From a checkpoint of a small transformer trained on Wikipedia.
Size: width 256, 2 heads of 128.
Training: a variant of Adam for these matrices, 170M tokens.
MLP neurons of a small language model. Each row is named by its layer, matrix (up: input weights) and neuron, and shows model dimensions 0-255. Each number is 500 + 25 x the weight over its row's rms, rounded and kept within 0 to 999. Numbers have three digits each.
After each neuron's rows, "fires in" lists the words (lower case) most often at its 100 highest values on Wikipedia text that the model never trained on. A number after a token or word is its count.

L4.up804:482500536483520555481490514515464492534509530516459497463481492501465475460507502493499473521470452560480499529519491491542483527455478476532502505487483537530506516508564482490510521505496549510510488494488505496462502539535496499448491504551524503476476500524478497469478519495478518478507495521497509505521490505541475537515479494512512501484494485529539535531529519491511505511458497461552467431535500480495514470454484523540485499498520517495505497506470514502508490503507501478510501535470467482476526532455504488498487500522559515480502470521501488516464530476478489515520546451493523486465527470491507549475468513491445509463510522549492487469503512479538489480503519486520527526485430512481555502509497517510480491466542534524551504489506492516517532537501509
fires in: "his" 35, "the" 17, "her" 9, "heritage" 4

L4.up715:476501507464515513486531456529494517549534512493501510493462531489537471475508496506488454528491489473490529528484493481493492497557479480523487518486473523484533529491491524521546498541483492516510488553494559501497518471508491503492517504524510461505457527525523480446519504477527520485528522493507522496532496563536507530535517484521498517449475483539534508532528485488509496494515499484521467514469499447500511538480483532492473500526498556547502503491483483493453520518462458472488448532530509496466479505491522544462513466453519541502455510491465472451455507492482491501480518497485489487510497491510481560480458464484488469516542515520504477476494520492517498518543488476527509479500517476471455491516488477503490473463512563505503512486496474526530473515528490
fires in: "from" 40, "between" 32, "by" 14, "for" 5

L7.up989:483564530501482541493519495502478514506491528500513446499470496482514508483582489513494493492489522523508502515508528444466506529508489491506485480465493491473526490478504513522498508517540489482487511461476502453531560515540482536490440520495502463527474557511483463507518493541466526493478528478526553498527459521494483528488524478492491498496476512532500483495534503496537469489500490507499509484477512501475496509487477495544517524493514505492456500486504544529469465505474503536478483503549494535469486506492465481471494499516493490499527557513536499504435510465532465508468537513504524512522520499493525484536506458488494498524506473500454491437485528507505485535513491491490490479468490474488480515516467463506489479466494574504509515496462520517500510533580490
fires in: "to" 44, "in" 38, "and" 5

L7.up868:467515533484497528491525486558511509512515521488523532513549452534491461532513498483541461536487497447505525516499492487522504522496515460550556474499510515506460496515492500464504471536525544475535518455450520478552509487508530523488504527521490473510524502543515496529487501530472499494497483526490493499502516545521514485499514500468471529472505535515528520502479535485473470545537534496524507446534467461516533505471512475543506539482503500528468521485508519495525485562510462494490471497489514525488522477444507521499492473503513510517475539459503475506520507476470487553476473498498533474532513472499510533491508456468489537471521496511513484469539506453500506487514536508510502522518491520493478460515492478503462482497517491515529536523470471488509490557527473
fires in: "an" 30, "as" 15, "became" 14, "become" 7, "more" 4, "becoming" 4

L4.up750:489477450484488540504488478489519487505497483509486546480452512481485433451470516479450518500495529485521495529505517508495499502499491462529492501500520498492542466510477541488554524518509474514485478523505479459515498465532515502486491475451518463479491495500525459454518500503481551472476548516515518514512500497506533535516508497450528451502460491493556514517529548448522486506537536485513516480456503444467489497464510479523501503496476500553504487447498490487551487483504493459476488527506507543503523500543505521501471476482517481504507515524513517494449497498512483506490543499551443522493515508513515526518483521514539480497470495497502488501529529493524467548476536504494529509484545541477518476503488506511546469532533539490514498540503499519474496486470489
fires in: "and" 68, "his" 15, "also" 4

L7.up131:483519516505435507530477522518493489490472495489519508475466502515467464454492466535477489502539514490511488518441485462475454467492485493527515509481505496506530487493491506550521514500497478487501487540511498529467559537523447516478457484496516500503499465516504457496465482507499553491511512488490473496480489525516468488518497473475465508513482474508518502483519489494553489478522457529523525470465494475472504508494498494475492464454521480520449482496499534493453469456483542501487508476482558481508476494518527482452508528486456518534522498513435480522511472507494509534527493523491519485486504481494535505499510482503504486476483537533495557516480529470502472537499492525490483413521520482490471519505500479485546506509471532522498501503473487518533519567507457
fires in: "the" 66, "second" 5, "first" 5

L7.up697:487517534496532481505498534496511540483492536490505467492517497521540461474508505507513520515533518474506503512465539472525492534492528512547523498512482518489519492492501539492514502534530558502507492483454510516543499511547518520518475521499484471550521509493518468505510490497463523509490521557509502510470498503520503496474484501467485530475469531524529529543513521537510458456516502506486487472498521447440534495501522520556507519422492486474497452445500515459528459543500514519473515501493503464504514508440506487461475502516549502486488554472481480550497498456478545523492552524487456527506502482483495509508522495487483536499515476567506476504510511478488495553505524506470492505486501513467499471526527486517510498530489541505459493510460488499499493506512488
fires in: "had" 48, "were" 13, "have" 13, "was" 12, "has" 6, "being" 5

L7.up900:503506506501498537515522480459525541545479544467526483496469459543460520524476516471493505490469467490485515483501544457493485508522541506492516532495501498486484509475511514496512544540534535531456524502484508492525490528486505504528537505550513485493539475500518500485465499525517500472513502538485497503468501498542482519440507461523492503486471502526502519535453519488496498542529490492491515487518535437475518493487486483497480541476492529510462481478517520485490482544433511486489508526499566491548490455501507538497519470534507511498498493490487523509514476500471509519453528498503506494483548497525511485505456453454496509520515450539516515464549522498490489526507506520463561497482493522468458476485548485501499478474517507507506494521471514523545465515469461
fires in: "by" 26, "on" 14, "with" 13, "and" 9, "in" 6, "at" 6

L4.up558:500515543510545488493497471491534493535447484487477553506525521473540481467508511494477466519499500525491530492465521470494510551476513501509510539494532474487506486494507508498541513475524497522500510539465503487541499524468511492514496539474512496501530538510481497545492499522487568481483526513571508507509497526486536532468482485447502477500514455483513517511487534509502478511520554493517482465457489482424470516536503524520491518543482489537496481457485472552495474507489474509451525544490472488511511522523478508485501499508510530507484498503521499479481546491512490513449481488558416535490448537503472513501454504509496491504506478514512579515488493490517498542514500474486531509498515494494484530499478498522492521504504494507498451512495479492471464498515509
fires in: "in" 50, "of" 7, "2002" 4

L4.up941:481552500463520543518513429514490528551514516484532484514501499498489468498494514501520541515544527477525483553506527532530533519517556478526549498508481543473494507497481529478505500523497508481463485506472555452469547492505533524507517512495504455520509490482569477488502505475521522482483504514495468513481491523506520475552523503524475522434509572529512516543470487511519527481556523490485532497479535500508491527496495505492508490456464542502499541508522501506455499478497503468508476556532517501489493508426478494487526504510517501499498527488514518484492533494514485520493528514521510492527493441485513488495506494510477551461487489483510469496525522494502488542540513534469494489494485490468498511497507492509521474497509540502462489436497475521482505514509499
fires in: "after" 26, "while" 19, "before" 12, "despite" 10, "not" 7, "without" 5

L2.up201:477494529544449499488514492549495468519505507505511488463499500478499431505488508521467508505516474461506547493526504475510488516518494479518507487493456472486495496513498502553482515479518518472472523517488515405533520488485512490509505519485470497502473525514472460473517489535504568477459480511506539506547473508518540503486509481530495442547477516490531474473511511521510468526532485499534507470508508513508502496484475505541513476508502489517506499497439522486478510545517515465478509502509503544528507492472461525517486517506472493506495553482552477518465540488451492510510531475495488511492483498517526509476472460491512484486519459478516469480478510498489453488519548505486479542445507525507507520487515522505485491497511541530543486495506559523505577490481506
fires in: "to" 19, "a" 14, "in" 14, "the" 10, "an" 7

L4.up667:480516481452478559532477525511473478501483542501499525517502492501513482466544474552477463515543519467484467488504522491502490495470530477495494481480512498529528510458539496508499490511508496534556512523484491501460491511569469531473495489508476495504524442536516479525501482525495478469538503497489515508498490504521477522527501507516483540509488516541516520468535502453513451478478501519509500511453527544480485502486508505483497482470503482452477500489502549490539440487495510502493506509500496524458521500531529469457483529515475519485554493525472529508452479511513520513513563499489538491490503462524524516486494486495531485477506581490482504486506474494522487521485499557536498479479456467514479511486476479525546482490491464540473484505495516492518522559500471
fires in: "the" 97

L7.up525:446501517448514551495492463509518546521519500481483487496502501480549504488510485489541447557506497558470512534490496483542491516514509501480461552496487472492484495506525524458551491487503490497496463532457523488488531524498529509492464529521537454487505523504491493531509548461490586440467528518512502511496506488509474509508517512450496514496520511502509521523517502512539508512518509511500501512529499529528533514477489501554500496511504533467462482493521505525490496469496485468487527539500494519514496499485518511487540443490510531513502512453477501481489545500506476529496508496470478540472506439484506483519518495528535526499511458502488507506500499481489477536556494478518529482446510469495458475506525518485501514429474537501481457484503526493495505492502466
fires in: "of" 34, "that" 9, "around" 6, "near" 5, "meaning" 4, "than" 4

L4.up509:487511535524533563483528510509493492494523585467499478487485497510488480495540476507487508490538507460499475508502529465510497521536494474545512494509476493524483519497518505489529490520493503513531510530493479470541494468509497535492518509485508500512469498557560455525486495477491550482439473507488556497486483487531544481529529512519469532457468515515536520500477489513527499478483486515532490539537538478513456516480485514519468524473486514495513501479524542441486493504501502488503487481508479522470513517462479538466508542535532507483544483474486513499472523482474505492492551489492549493495510475533500505481488481510459512502530489526510464434496523507526489507529514460536499456451510517495485482501565482489478493445463514515502507530466499531513495490501505
fires in: "with" 43, "under" 12, "to" 9, "on" 7, "the" 5, "gave" 5

L4.up127:468493495479490542530504486530502474501521528510507521454512492492506499479518490543455462487472522465494481514504558515489478472524474482522520498477510522496522500502499543476531534508512465525497516491499496482513490553542499550498540500503491474524525441544504474524513528476533522491493494534500513508500514512514505510502505479449505485542492508477504516457546535486511407470498512536509529535476512526471489495460481458472493539459497494473450485464509496467468504505524553523470498442502511477455505510498475496493504494522534490506511506523487482487497496489471510517487580535479453542468555515491529497495511473484513507483478502518501490514471507510494494522490529490540480451492515515512456475550510472504521494498509523509501484525489543535536534517472481
fires in: "and" 35, "or" 11, "the" 7, "median" 6, "average" 6, "had" 6

L4.up649:470547555478509556531528498492511515503493535451501490547496482487510508500515490503498487445487480506487515505495526438516504515515466510483529548487474478454471497485488528473502506542495484460480452512483505476537474513510538532505513531496523471517490533515519479529499520481505574475474481508447557497494446527497510502499479497488493490476479502523507477492490477486560469510509470523533523535508499548460488498480491495532505528500477514507510487499491525494468472533454473496486470468474492535508500510497498530426534478520464548522499501529489520445491505477511468512505539482493499496501502520512485475503483472481485464515503479513526518468508511511507483495550488517505537477461542544504475482516533473505518499451451547507512506533512515516501537511507470
fires in: "with" 34, "by" 16, "to" 16, "from" 10, "on" 9, "around" 5

L2.up726:532468519499539497497501505499537537503456496489526511533522504522509492472484518478499476528537516497520523438503527462479498467523519492523509558517466515488528505489514468497543468488493527498542465482495480449530516517495546508480528449527490464505540486492514513522484540478505487548516515506561436501472508505502488476496520504486457537486490519525502584474484511484493491446488490477508491488502505481501507505478505519505488487477471472467442494490521544537510494539493517543506509470485475509527542503533491444494529512486512503498504487463463517495499499445499500508509505522538505533469477483503492487466469501480453504505532525473519494503516486501517524490509501491490524480457488452495452511502540450519493523521479462499513520493475526489531438450510494
fires in: "minister" 13, "director" 13, "president" 13, "manager" 8, "secretary" 7, "member" 7

L2.up31:486514493494503521517478501486509490539509497455482490508465485492518507512531504453517487507480488520499540485506494518487501493443512489465481480467474510484514479503546507521524554542504517527474527528494466485496556523486498481481448543492500493525525468452497509533535467516459488485504507500471513524468539505485457515484543497457485530462484517544484539517539511481507501526474511496548472460531488569492527521506503496513506524488498532524518492506508477509438456446464488511469496542525508509482485541503508515500490514545540534511500512537506487481485543516503484534461536534479486447504493505504441489518525512485512532542486459471499474480488526482480494489531495506468549425520498489508519489487464465515479483509500508509498475487500484530522505526533509
fires in: "to" 50, "of" 46

L7.up635:485529484483491490529511478541486502483502528479532475487484487465521461493499491525479502540530503512503513520498508501521519510555486474525513492478452507473493505499492509515526522476482506496549505513505468479543551517505494508497463531482471467470471511516522413490535505486524533501447508496488549491527477497527516507529513480530500525484488500485569527522472506493546482507500531507496476522490559499493477494492497502479465533511464522480494506486482553487484516458504496468459502509522478547510495476526483525494478492493480490515471494464463475508454528481486503508492560529481494545475540463532521541488464461527519462512519486499515523506464535481516442491484526494516490490438514480460473459488507501500506492434507549500479486505508525532485529527467491
fires in: "and" 74, "of" 6

L7.up676:495459539538503494488542499509520485497487508493463506476476513488513461468506527500495454515502487496508535516498528483514506530527508531521487509503506511494498501486488498475539510473521518491500502515536448491525493520485521520487499491465519388462493477499480440505513557466519528531479516555512484513506505508480493480524502492513515506520510508495520600515493472514496479499497495477515469557549531532490457484505542537505439479468489509515476487459463489545465461503537497519507507509504443505537493517488511481507512485495509481477464456519486473528493516488496510544444529537484473481475511507511481497484474517497485520513522504529504463494495483527533478511499496525486510456522509496498485510525568483512526521501540511508488480508452518525496454517478512
fires in: "the" 26, "of" 24, "and" 9, "chart" 4, "or" 4

L7.up981:454569518494525513497461553521504498461518547517477497501514490557540509505521504490489537534523503509494531476503527492502527490493521502524531496469470467478507511499512518484505494521514541502479515507486495470521517503509496488504485489470512463570477533501484476513500480500512550494456455557454503496468468511561535530551520518463484471523459506471508494496536459506542482475505506502532527467469517505507509484483514489544507523495462505480508494456498490505492470458478558475477505553508501490470499480511470533482482499473532482484510482512502454535459490452476537528491553504500520519514489494501520510497481488521482497449485471544488482523535531479515480546553511506477507508439471523468499477515511493533487506507508520510511490514482495494521536492485508
fires in: "a" 38, "to" 21, "after" 10, "would" 6

L2.up246:508508502521527511519475529517500499509504519486527479503494484510507495473531470473505520472488492526511475537519511527549511521472550421518495490502439511492501513486493519488483488560520519490464502471486518510468559486472486535507481503505504484523504500529527476466521525530492530490506492494445492507525515515524496544548530498506530506449550516511517572514520481483511501522514488469530500510477540496521501491477492474505497495511460529516548490491487557499506474453476505477522460536533493482456522486447475522491485472523540534493529520505504490475469502485472501588484483482497522494499548490496478555482481492458480485498483494537496484492541513490504467519527517545485503463492443521482466469490487508517501520495545506508503487490497489519438501516498511
fires in: "his" 31, "s" 16, "an" 15, "her" 6, "my" 4, "while" 4

L7.up238:501532525538521519544511514523509484485523504480520490499522465517526474522557483535484511540485551503479502511479517450523489473488503500538525511475483447528531478470501503485494473512505523573526468497489497509566509542487518485491531504495496480488502530508528479492472514531498547513483521467483505500533520515548507490493482494488458495497430484503520514494493475452515474481513481541549501499446501471526497471429511468507507536515521516473512456492530466504511504530490489552470492523487516481505498463494497529504486496537480501532543515474480462514450464517488520563506477484511474499497526508507499503505523530501496494499520525549453510481506458494537512480535503480528524503520490504505511509496477473520528510518502462514519503495477481446541477477525445
fires in: "a" 51, "1" 11

L2.up592:486517501518556491480488530545490509470488510544477520487468489501501494488541490504472492514479483514503454496490497503509498479498511453529492488519519516484485515508509527489499511585530498498487476483507527479497530509507490490507520471497541488527502494523480503532490502474503495531464464493518521525479442521609525522475533486456517532480484512479510486545495527567526495451499499499529495468485514482447486512503488476496503514481466476497475450493510516465456512535467545500503514512486503504488515534467456446444493557523539463499480508487535492530494525439471496499520501507535559497497476486534489525516474489526481487489475526521503486515473538482494479541520538529507475531511529536504506501520481503506493507499448522516512488509473497520515507496482521
fires in: "she" 34, "has" 20, "have" 8, "he" 6, "decades" 4, "decide" 4

L7.up783:428528503495506509508550501529513489538498478489514521511470510467509466478492494537505460503534533504489497492501505479470495512514503503509555523484488464515519478513476508515539572489498489476534523521492526515513545544486487504479462494580518475456532439524475498493529482471538558463521496504519552504510515478488476498466513433503482474514541488499505483539537492475491488533472495493499438454509485541451521530493493491511467509481508499565477523509488480512488517511533467522481538505506520482519492508516506521526507489475490548547507505506496451524500512507490535497457514518513439510495530503510452530505494508525512492486483479490531492492486497455466489530490518469494542485495508477504513483496499492540480525501544512512521515477493526527510486506494486
fires in: "the" 32, "that" 16, "all" 8

L4.up48:494504493569463541516474529520494486487495498541451516465509475478503481488512486543466498487467514473480509453510531476499493505472473465535480452473501462497561487484534494519455478473526517566526480476506485519462494487534502487487450511478480477527539501514484513502511507500480486469473495494495506509540511533525487511493491509518531549527492479507513484438521500484464462517554505503537519519473500451508499467472494540527494468516544501474465448456473514486527515486468517473499499486488461512487477488542497499493483489509478487505553523478503511496477480480502522509514498517473493448492478495502525536524500480481538480480485547524480542514486483506528514476497506477511534469521479460514509506519445455519519525496503470509478501500480498471549561505480487
fires in: "the" 51, "national" 5

L4.up416:501484520500513493457540565468518494552493550460502475476466540516514439490495478504490496489458493474504511492483489526536482489518471498546485560502431499483517490509522550464517503533539506511492453554496504537497504465534520515517493489517507475503445529549528473480472521452460533493482526496471464507529518506499472508497461492518461544486496485497506514512485461511506516460497490468515454435498512459506499501477509478495472494509484503533494442490485524516474493507419507468485517538514517507520540527465497535467494501486503503497509491504461483530531496473514504511480476501519534476465494488509457500486488486505487527487505510517509495504521526504498508519486453496471518455494462505493522482533521471479500512469485521496499469487504463519516466483482467
fires in: "her" 16, "the" 13, "him" 9, "his" 8, "it" 8, "its" 5

L7.up870:451530461484476466484537502468491534487474528505506481475521527468480494412514516524475455488543515441501433486490526513512487480491494477503509504516505479516484498504538512517558488501543512522517436504452494478531485479540471541492510499491528518466437494526528475502535521483534471461499516485517473498474489474517510523472530490500485504489524509489466487541498491495510518480507526508511463524513492496467499494507495516496485518499462503550486533543483510514537498516437514477487517534475522515491523487499562507486499526490477508491519487544523506489498496515482578489471486495499533513479476455499492516440460477508479491505512508464532547482522488478492492484490497505452520484519491482524473501496490466499501498459528491507457517491478528468507464534502485
fires in: "the" 50, "this" 9, "his" 7

L2.up238:493504468452421480457514510515496491548472491496477479510525565482505512495495520481559492476501533485487552508459472469506485536527486502495523536546516572491483520465457497500529441499501501491476455459486534463513515479480551525507473509513536455492493526496497522495512522463525496476467519510486473502510456515475494471500495507505487498479503461521490521518461471512496483451514534540505505474483490507483509493518517531475491483501512530485509510486493468535469503476496490513471482539512520453507528508492484493526491496480479543492498549476502505449521512455534474543482530502501479479480471516484514500465488493506527473500501471502527520483462523491525518499476485498484539497481522503450491471534471455521529492486511537502474507510485455455489486470534466
fires in: "not" 40, "first" 10, "played" 8, "career" 6

L4.up327:492498491487501500519469501542503526526537515484481509501461501479486504481501482505490503507463499511528472543475514463516475466514487485523497516461442493456523527491478492533507491523486519566507445515508528524516501516521523480478493557532473485517489536517540527472515495500509529486517493466482552502559502549535513489479503519537456533467496500508477490484497494463475476477506508480519452532453519474515497473499486536488492498507551522468481474466490535477477568512501491476513511495507492504480492524462492467487500504465540515512472486463507502495463508491526512497506495495457524467504537494482499499472502464503470514499488535526476449469506518508493496475548510448531506472509495483512514456495508454493503512484491544491484494487520436568555529469501459
fires in: "the" 36, "by" 25, "with" 6, "name" 4

L4.up112:500481476499476526488509492521483468564503513506547482474498459501501444507550469510485493478547502505505511532485533490505498476552474470497490477492491514495500513494560508521538519490536455455468495551494481500482538513535484489509517490509521505509481481562478472472508501499505538474484547473503529515458502491449513545474522495501506508516503540519535478507535533498521491506470486530498477536474526499503503539484495504512506503482509516506498505525476499450465499496507454533467491459523515521520515461518523517513483478511465523515516577501506463498443516501485521517513506514487520539503547494509501528511505469500507471486524489441499527502522488504529427491464494483494480496454537528527449509504504497509511451477528498517481495511476569479536484513492497
fires in: "in" 70

L4.up809:469507497540493500497536468527510506495483497510529477533503485477540478496524500518500459486529494515495524517521538460491515530509514511522524518498508448507493484494491527512499527475513480459512519448480518450534526496476562483493464522508525470530529507547454456507522504498506566478479524547529563509508462506500512531478518496478495477498486497491508493512518520455511425530503512518515472516484506524461514494481477529534501488525490524482495514509501494514471478472523466520472479443469510565482496494513495513528504515535513488514495543490513505461462528498489518560483514505545485537511513492533544512500520470479525495518508522514496529496467470495508468481534525479494530486448522505505483476505477468541489465475497558502536506535502528449518508503535479
fires in: "in" 74, "of" 17, "by" 4

L4.up126:479485530529476540493501465488535477540528512493490493498518528484481482470498487494494471530476477466493500524504508488501531515511507475522482506500470524490480510497489539492529438508494534477494444555504508498486471450537531519476526519510573462548460515507522492484516519498498501501455458502504491509480478538499512493495507520511483545455518529550505516488478453474519533490483525487516436494473499482467526516513479508488505492438466533491501546498516478506488464530500449516529456566507478521493472525475533487476508490503557496487466512489501526485504526502494493530454540487532529525529509436501522498466481506489450492506501496496524482451508495498551514492521483509519525457497467519471516476499499470520519471477481501496477507506502455475510476511537493
fires in: "with" 55, "from" 21, "between" 14

L7.up610:475503513488483515520495500520497521533515496433549475454444508503504499441498482504466480496545535487531496487489476459507476509507459494505532555511464490547526528510569497535486528486486502499480456542515513509476535513528462483468532498592481504475524506529492502497488538490502506482488535500507505496467464453497499500506508463459493491473474544469526485509518497491508525485474480477505469517497487452494532459468506529503480489533479530466502495519532502461509484521520459469491539516463492537492484524467514535465530509518467529495520499496502534495484498502478510508493503499543503525455494436496511533502500499467481498532522543502491499479485476460492484508508485507524491497468515468518479470508523516489540474507483530497520490470451464497494503500459463
fires in: "the" 33, "at" 13, "in" 11, "of" 5, "within" 4

L4.up254:509517501505523516488531520484525487551514520497511501529451485484468442504493468495493502519494512456486482555522516484520520530502520479513503480507501514474532509498558537470479526545522513498503455521492497522524548466515519518485500516531518457512510491524484513497491511457484502475486515513459498516517497531551500509501511503471483554450468492514543517559438482459527500473490552481512511474511528468473508503445487480494501519479482531513508501449508509502494498477452498453476493581532504527515502551502506525488480480511504505493500498499491523508485490504495489548477543507534512487476504470521513500533457503448544528529479471514498524483541518487519497539477504517493532485504458464490523448507518428519521497490474492503483466496493484527488471495490487
fires in: "and" 22, "until" 12, "from" 10, "on" 6, "to" 5

L7.up765:473501458490481504521481485467478482484524542505497540490509446506521460438498517482488496502519473492500479465496544502493459516476476448498539552477491509492530478511545503509573469452535506516481528504486491475504518496520503520468501459521506476484486493535474493547490488490479424491524503536506503493515537511550504492509499473509485509517493506505481552493502487467466498520540483507460538486496502496501572489485513529520504484529529489506475491486522521497530505510481509473468526491504504514478479501502495482517506527495507556506515498517515517514495486506482539497460540530503480520479506509496526546480531453487476533476509504504489499501507521464470511534459535535503475541492510489457483537452480469569490512488527533529530538525485562486533512521488492
fires in: "the" 76, "s" 5

L7.up1010:471513548499574507485512486532509484529526481504495497489466506505506503497502522494500478519525530546467501508445523472485483498479504502529553507438507501534519487486502527491521535493504547534544522531484502477517533541490486514477501502543532478492517501466479499507498498531494514453506545476520558511472499500490499521492531433455489482507498529511508476515483549459536466493508562522507498476479499501478538510530509502558486536494504494507490541518501477518528505526486494507476491555487536488500469476515504542487498555533510486535453473502491483470505512528512550519513506504557490498486519483526503497511476514529529489526505445505489537474488492465496491504553545478499548473533495489507497513501468493519474528492543522543502488504493481520450481514503501
fires in: "the" 32, "of" 16, "azerbaijani" 4

L4.up110:482504503498523591522522489553523517459474487488526530501490529511489475472487467546491500490505493484525462552492526473499518475519529449528513496492486521542511473502520480487486478527474510520517447498472520491475488474506491487465494512487515479542464482509553505513494514493553516499507490472517556468472510556536517516549496514530490521460458515551506523512513476465523449455515530452490481498462525505503467509470513489521500476521517513489521508463488532497501501503500471463520484487503502506491505496469505496484494527474499519506489493507480483507480495486516520535489499482526505517491490554504515482442479506516421503461486533534496509485516527504531473522515463507524537494507472521472506479538529488519491464497515527505524517508515473486507552574503467
fires in: "with" 29, "when" 17, "by" 7, "new" 6, "between" 4, "after" 4

L2.up911:478538499533499529503485521602498513482459492502511450504470513495459494469509508490460526540492519517535525497524546496503487522463493488516524500512446508539479484490524478497494470492524510504521474482500475455502547521485472474471455477515539500507539473465498476485487508518503547477472491525488529513473504487564554521514519484552515484479476509532527511503498518497498503487482517474528463491524523516537497456473484493502478501473453534487477483489486565445508501481505563505500496522490491515495503517489451536492484486529499521484515501530546508500404520471459520516508491512540520506483508448527516505499454506493496493496485496497508499499503494492489505492500514500505519483481462517492562502488469538501482509499474524527529491500466518511530527520483518
fires in: "his" 25, "he" 20, "my" 7

L4.up1007:491488477524469526486500517510485485489519516512509505509457491520489493502552457484459490545527472504495481477510545519472506486494512475519473459533505483528512501483520495498560537518525464503488536521496483464481517472526484491519481452480517496477506495473512483524516509484482521492527506543505528510484474489522516538487567511474544536502503546474546509496546544552530545500498489524516507530512524469477541485461514474491507550471476475491483475457487518447526459484492546514509538535520494539521512517499544471473473479517518481494507506525531533511462530504451472500502547519544514512481504486535528503487466504502524467493504480484529489503514527483502450535498520511504487482467530531516455508493522519514530513486462511535506478521454550492460491496527498
fires in: "he" 76, "she" 9

L4.up526:502501520549494552515518556508506489452475564479475522495493483496538462487507513523482483489494515501481529509477528495506482492499527472580485487469496481489515460472500501527479506515523552511538492490488467489520514511481529514486475476481478488488483503516495462527510489514462538491468505502543551506545496507533496529502452492498522535542500510481512494478490525473503446507490496495513474485460493517467459507459503541539485444514467457495506455471451575521532491501496514502462517467496489518494509522503517461520474539513478489523544502490528497517442476484469521548525506488462489486465505494502518518515526479524518496482516532524461498496465499503526506518476486469540523498516468481532500518500469459531511506527473471519479526523466499482511523503461507
fires in: "the" 49, "main" 5, "100" 4

L4.up231:491501485502476480524473537539533480513520539509491515490476502507501459468498484516510507499465556465517509520463538520513513473498545481527504479501465503502528500492485519543506463454540512528548498468513543460522547495491490495478504520503478484552444517513541497468506533510552473480480480470457504511533491535521506477516477487515460549515483527496521536503524493470491496512545492510543509486510508461489537498467501524501500491510478515502534456488533501494486477513445512516482518512501496516478482443526457518509497491493497524492502547447504479482488521463486517536483484497473512461490542461488492517513470473455519500482499547494504499497504511486459493492553482475498498457517526520520509439520490429537484507480494506479479537504468486487498474459504466
fires in: "a" 76, "an" 5

L7.up312:463493512523553510516523528516523514550562516504503491477473487474520445511499494495491504509497522510481514514500516488542478523455483448520525503492465505528500531521523524470501490548507548492489466499485510523546485463474498536467476530526523461522536500529564474526516517481488510484481502500481503494472527538539504490488493486478453514448499511549518517527507507463504474489493510489490507490495542494466549479439513488528481493467508484475515501505510499464513467483472491473481468489489497511482503497442469492502480500527542522504517534495467465554482499497466526561484511503515503481498552425499500518480509494450533545496494515502516559467507481476512483530524508500509529477532487496482500469542497471531541477499525498515517479512498455513486505516509485
fires in: "with" 32, "as" 12, "the" 9, "given" 7, "considered" 5, "due" 5

L2.up564:478540515504509534508501425484498466548518535478477528512486490497504500499519508469552514496509502481522467503498506498514501476515492460520523478503513521451508523490525537497514544550497509471507475477461486460475515497566480547494512505505527473560482460491511502485518448472504530471511572516481511509442445517487504526478497486463479558493499535496487506530503529511530530498496514484514488470418522540512512504484505473475508482477515506524503491533512472496448493503491525481513508538498527484506488512464527479466515523511492481517509563514516498510472505515504484492488540504501517486505471470461493505530493495547537506500502450444512512450514503494518489547492476519479481465484453502494481494517466476545494485488490494503493463476501462500518479513511519
fires in: "after" 44, "as" 17, "while" 12, "when" 9, "although" 6

L7.up254:488535491481526498524489537538511536473495513477500478527478487562528487486520498477496480513499497503469496515494514500499499496477480509483548530473475513506474522471505478480520490521510578536532529529493475492516534550487492505451491492494484484535488505475480440506480499551459511497530475511471532491492476533550527552526499480491490507500458499519537502534491506477535481471505559506498543519475545474521501463471512495537511535483475511455518504437483533519523447510498502496494469534502515494508504486505483534477486476527512501531525496508465521498437456509457534518518517537533529480483523516502529473481510468526469461477486488524474503529529499490489488538511504531479506489515445497480539501460479492572514503499527509530512490506511535479500504484489488
fires in: "s" 26, "a" 23, "his" 15, "and" 4

L4.up51:492507535519513535494478509509500466517498547484511485463482509501496487456522512515490521509540480477508468530532503483512535504492511483478492501493517523498478508511497486455532529539522552470477503508518488482465540478508497550465477490523497481525484452537476457459524480514492499510483459533490473513449506501509512496500540516479509539465537555543520508522546491489493455483533522481501502516512530482503548520496519511499481479473469528483503526450459490530504428454485523490500484521544463512453481516468544534522504467485507503489505512548516456470470505526498510506477544530542519537507541437494521526522501521508485525477499495509522463517516486488485461542477525505457483447506484492477504483505498484521492486473529526490497485448499496525534499507523488
fires in: "after" 22, "while" 16, "graduating" 6, "died" 6, "from" 6

L2.up479:493527500503490489503501500506516493487474521509499500515510505502456487485526497512477507498489512478516474508518467538475508499465521455529508506500482532520515523496481482467526518503510559505516517524523511477531527487505508520429490516496485495516586474509499474464495546509485488520483476553505510515505505500542505499515523497491519517442517531532542502507534511448504494489521554498510509482485488461512535494505489461542503483461469495480490517453504500523470489468495544510473471511485496519485497520485490522502486446527564496502493489524495500489501515505470526502466552506554508541491523467502555510482481500458504510516472551512515514508464496481505530548506551541504604492518517470446498464531478528528534472487473488498499509519481496519535470526501496
fires in: "as" 41, "his" 14, "an" 12, "her" 7, "s" 6, "due" 4